Weights of a small transformer language model: 6.11M parameters, biases.
MLP neurons of a small language model. Each row is named by its layer, matrix (up: input weights) and neuron, and shows model dimensions 32-95. Each number is 200 + 30 x the weight over its row's rms, rounded and kept within 0 to 999.
After each neuron's rows, "fires after" lists the tokens most often just before its 100 highest values on Wikipedia text that the model never trained on; "fires on" lists the tokens most often at its 100 highest values on Wikipedia text that the model never trained on.

L5.up204,214,171,172,229,214,247,186,231,148,223,144,256,217,185,220,210,219,230,247,252,135,185,159,160,206,124,178,163,203,154,225,203,162,195,209,175,191,222,203,185,229,206,188,237,174,223,214,153,250,147,158,217,168,224,182,205,191,217,217,192,198,221,238,204
fires after: "0", " ", "2", "1", "9"
fires on: "2", "1", "0", "8", "9"

L10.up213,210,146,219,213,163,224,213,252,181,190,186,193,222,196,229,235,215,226,201,224,245,211,129,158,198,211,206,217,221,178,197,206,225,183,231,213,234,184,196,238,182,220,185,212,223,199,200,179,202,186,214,207,182,219,181,161,101,225,181,242,244,144,242,188
fires after: " ", ",", ")", " is", "2"
fires on: " is", "1", " ", "2", "0", " was"

L12.up367,180,199,167,228,204,209,191,147,188,206,194,248,217,264,207,230,210,198,215,232,171,178,190,130,220,180,164,209,200,174,194,217,197,219,220,170,240,144,218,226,182,191,172,191,282,209,162,235,242,204,206,251,160,190,165,166,186,243,233,188,224,180,205,103
fires after: " ", " (", "–", "0", " h"
fires on: "1", "s", " to", "ol", "tt", "2"

L5.up112,208,163,177,204,184,245,130,241,176,210,175,275,226,234,248,230,230,213,224,234,168,206,161,150,182,213,168,208,186,183,222,220,201,209,240,170,186,214,191,192,201,226,188,254,187,219,168,182,253,174,182,217,179,188,163,167,165,186,249,199,185,204,232,196
fires after: "2", "1", "9", "0"
fires on: "0", "9", "3", "2", "1"

L6.up160,241,195,221,175,187,244,193,174,217,207,160,218,210,178,240,197,196,136,218,192,157,200,202,225,189,164,167,207,153,166,278,219,218,216,202,169,203,262,200,151,253,211,206,269,238,130,156,172,219,154,187,197,219,213,241,179,188,196,291,212,233,190,246,160
fires after: "8", "7", "0", "5", "4", "2"
fires on: "5", "2", "8", "4", "1", "9"

L12.up520,172,174,205,196,196,243,189,170,186,190,148,203,178,197,223,165,191,137,178,208,189,182,144,185,196,158,120,147,208,178,199,201,221,188,183,183,229,219,156,158,217,246,220,214,241,211,225,204,206,165,173,167,225,238,194,187,174,256,237,230,236,194,204,173
fires after: "2", "0", "1", "3", "6", "5"
fires on: "5", "4", "1", "2", "6"

L6.up516,230,204,160,215,253,205,193,231,173,211,149,225,136,171,188,184,216,218,230,226,183,229,179,196,189,130,199,207,142,210,250,220,183,209,233,208,191,211,187,158,189,214,184,179,204,213,210,142,248,168,178,218,223,216,208,197,195,188,204,158,225,213,205,204
fires after: ".", ".\n\n"
fires on: " In", " The", " On", "In", " This"

L5.up211,204,158,150,218,199,257,158,202,127,184,160,278,206,237,213,247,183,211,205,204,160,185,138,171,194,176,174,197,213,168,232,220,186,198,240,142,212,223,192,155,238,269,209,223,180,180,206,177,242,172,186,222,159,196,208,168,181,219,227,219,190,182,237,207
fires after: "0", "9", "8", ")", "4", "1"
fires on: " |", "2", "1"

L5.up162,193,188,129,237,218,225,190,191,178,223,166,226,201,239,223,248,281,168,230,217,154,193,194,203,202,171,102,148,192,153,203,218,171,191,213,192,225,212,199,181,199,230,175,246,182,217,214,197,230,109,169,212,222,219,199,166,196,217,240,211,184,260,206,206
fires after: "9", "1", "0", "2", "8"
fires on: "2", "9", "3", "4", "0", "8"

L12.up72,204,201,219,205,184,255,170,173,157,205,202,193,254,209,160,219,191,229,205,214,213,246,174,170,171,180,130,184,202,170,194,231,213,168,216,198,212,183,215,172,203,218,206,227,250,220,165,206,214,202,171,220,188,182,163,197,194,224,174,204,233,202,219,141
fires after: " ", "1", "8", "4", "3"
fires on: ".", "2", "4", "5", "3", "1"

L5.up270,206,187,186,204,191,214,163,195,195,222,186,238,229,216,223,199,214,166,228,241,178,182,179,177,150,216,187,229,197,181,221,205,219,210,227,184,158,200,222,186,234,198,198,247,262,224,174,168,238,169,207,232,196,189,162,175,196,169,260,188,166,193,189,195
fires after: "0", "2", "1", "9", "5"
fires on: "0", "–", ")", "8", " ", "1"

L6.up62,225,174,180,210,255,201,203,218,170,176,183,201,235,139,230,188,198,218,203,187,224,195,147,190,210,150,253,193,189,159,186,205,211,206,251,179,168,171,212,202,209,239,189,198,220,231,195,154,258,188,204,231,226,177,227,157,200,199,188,224,278,195,227,172
fires after: ",", ".", " The", " He", " where"
fires on: " he", " also", " it", " This", " that"

L5.up217,193,183,185,254,200,223,178,218,166,205,187,267,225,246,210,245,224,224,216,224,151,201,160,139,184,175,154,195,164,148,200,221,177,216,222,193,180,245,197,151,220,193,207,235,237,199,208,204,250,147,185,215,137,190,177,202,143,206,297,212,205,204,243,183
fires after: "9", "1", "2", "0", "8", "4"
fires on: "0", "9", "5", "4", "2", "8"

L12.up124,228,152,202,238,175,212,171,256,203,211,178,217,272,193,207,211,152,179,210,215,227,253,184,146,165,240,225,216,188,178,169,180,192,194,174,178,233,218,203,233,204,222,185,200,217,170,186,233,205,216,223,224,187,198,170,174,191,202,198,235,195,144,199,145
fires after: " ", " (", "–"
fires on: "2"

L11.up486,217,140,185,210,195,197,189,189,175,206,191,229,302,185,188,261,185,178,215,211,165,142,143,231,183,198,157,232,241,194,183,196,235,251,222,224,215,207,224,222,209,173,191,193,249,216,188,193,249,181,223,217,192,190,158,179,230,209,217,226,196,222,203,147
fires after: "9", "0", "1"
fires on: "1", "8", "9", "0", "2", "4"

L11.up250,189,131,173,218,223,231,208,254,178,223,146,190,262,240,214,176,243,173,154,200,187,157,197,93,155,236,216,213,245,210,169,207,222,205,215,169,204,227,186,216,225,207,219,196,202,210,197,195,227,242,175,238,230,200,126,188,165,202,192,170,158,136,205,187
fires after: " (", " ", "2"
fires on: "1", "2", "0"

L11.up624,197,185,197,189,197,256,215,167,172,191,210,226,198,189,206,183,165,174,189,210,211,154,165,197,214,141,165,140,175,167,188,200,129,181,218,185,231,200,193,172,197,219,196,280,217,212,207,234,200,160,203,155,205,230,220,153,263,253,242,182,229,256,233,187
fires after: "3", "2", "4", "5", "7", "1"
fires on: "9", "8", "1", "2", "6", "7"

L11.up575,213,163,224,267,217,215,141,258,225,270,190,182,217,196,177,207,222,222,188,266,189,220,188,189,211,189,231,227,147,203,184,182,200,209,185,171,165,187,198,172,168,202,194,236,192,188,185,237,233,229,216,190,223,217,159,191,137,221,182,136,177,209,233,146
fires after: " ", " (", "in"
fires on: "1", " (", " "

L6.up585,256,223,172,208,208,212,168,177,172,199,111,219,166,194,198,210,254,183,245,183,217,219,156,209,149,127,246,222,170,211,226,207,197,194,220,202,189,193,218,189,227,251,190,171,232,222,199,157,241,229,198,212,254,155,265,163,184,204,199,222,191,142,220,199
fires after: ".", ",", ")."
fires on: " In", " but", " This", " These", " that"

L10.up603,178,194,165,188,168,203,218,172,192,198,196,196,163,206,207,208,200,145,154,187,173,183,219,185,177,158,158,145,178,176,214,242,161,180,209,193,231,243,212,189,215,228,190,278,231,214,220,151,175,175,196,175,214,259,229,161,206,238,228,206,250,273,238,196
fires after: "0", "5", "7", "6", "2", "3"
fires on: "0", "3", "5", "6", "2"

L12.up114,274,206,148,239,224,197,157,193,243,203,241,235,248,206,255,194,184,235,210,247,163,237,210,160,191,146,221,178,177,250,188,249,224,219,164,207,198,202,225,171,214,182,175,235,215,261,189,202,218,199,173,208,149,198,220,158,182,200,153,166,246,241,175,142
fires after: "|", "0", "–", "9", " ", ";"
fires on: " ", "1", "0", "9", "2", "8"

L6.up111,240,179,230,241,175,219,189,214,159,164,214,197,254,219,166,184,245,205,179,227,193,208,136,209,163,197,200,227,172,233,176,196,197,194,197,68,161,206,188,178,226,197,239,213,221,191,205,251,235,212,204,190,108,191,188,155,147,233,205,187,222,142,175,160
fires after: " |", " ", "°N"
fires on: " ", ")\n", "1", ");", "9", " |\n"

L11.up39,215,169,172,224,215,226,215,235,217,180,204,204,251,197,242,239,201,234,216,247,160,211,154,178,173,184,227,242,184,232,188,193,169,232,165,130,158,188,228,175,200,175,205,216,189,188,143,187,258,188,141,200,181,182,196,216,186,240,208,111,182,220,167,146
fires after: " ", ",", " (", " in"
fires on: "1", " ", " H", " ("

L11.up502,195,209,227,172,171,218,120,267,173,205,166,249,207,183,203,191,210,225,217,227,245,252,172,170,133,169,222,216,185,265,181,212,181,198,185,130,166,196,205,156,160,241,178,213,239,217,200,193,188,260,189,230,177,185,162,185,196,238,212,198,213,152,198,113
fires after: " ", " |", "–", " (", " d"
fires on: "0", "1", "2"

L6.up122,174,177,192,208,207,222,186,223,173,203,155,199,198,226,290,213,220,140,223,203,177,200,208,214,215,189,144,157,193,120,250,180,231,254,183,180,205,168,180,180,256,257,193,244,239,192,214,193,250,146,212,221,173,226,209,182,192,196,227,198,215,190,232,220
fires after: "9", "0", "1", "8", "7", "4"
fires on: "9", "1", "6", "8", "2"

L12.up486,210,225,174,251,213,217,199,255,176,222,210,195,224,231,194,250,219,147,188,278,160,226,151,171,204,204,248,249,222,218,162,172,179,209,238,156,233,195,204,174,158,156,176,217,194,178,182,211,294,197,187,184,180,198,187,160,173,200,222,175,190,162,201,217
fires after: " ", " (", "1", "–"
fires on: "1", "8"

L5.up354,225,191,212,158,201,250,173,202,178,214,185,221,177,189,231,210,225,163,253,200,141,213,203,185,185,172,154,198,239,162,247,200,193,223,164,163,197,218,229,177,269,193,199,200,248,165,155,154,213,173,176,216,182,202,249,176,174,171,245,221,187,189,230,187
fires after: "0", "5", "9", " |", "4", "2"
fires on: " ", "-", "–", "5", "7", "4"

L10.up87,251,141,193,176,202,235,194,225,160,223,185,227,242,228,202,187,230,215,271,247,177,216,177,109,170,216,197,207,233,189,175,157,164,176,223,165,218,192,235,216,170,214,248,198,178,182,231,191,212,202,233,244,193,209,130,147,187,156,223,185,202,184,185,181
fires after: " ", " (", "–", " al", "\n"
fires on: "2", "1", "tern"

L6.up25,196,182,204,146,192,224,210,195,231,169,195,223,186,177,253,222,239,182,201,186,155,221,235,211,212,162,206,225,172,194,249,212,225,260,215,189,162,263,212,174,196,203,217,225,250,177,176,188,208,157,179,195,200,255,201,198,169,183,220,221,215,206,218,168
fires after: "0", "7", "5", "8", "1", "3"
fires on: " m", "s", ",", " l", " M"

L5.up38,217,138,163,224,183,236,170,222,177,211,138,278,236,205,245,225,214,204,226,225,161,208,160,149,193,188,154,205,179,173,242,208,177,201,265,169,217,196,204,164,242,238,209,243,188,204,211,193,220,174,190,222,148,192,178,179,180,196,245,170,217,189,229,202
fires after: "0", "9", "8", "2", "1"
fires on: "2", "9", "0", "1", "6", "8"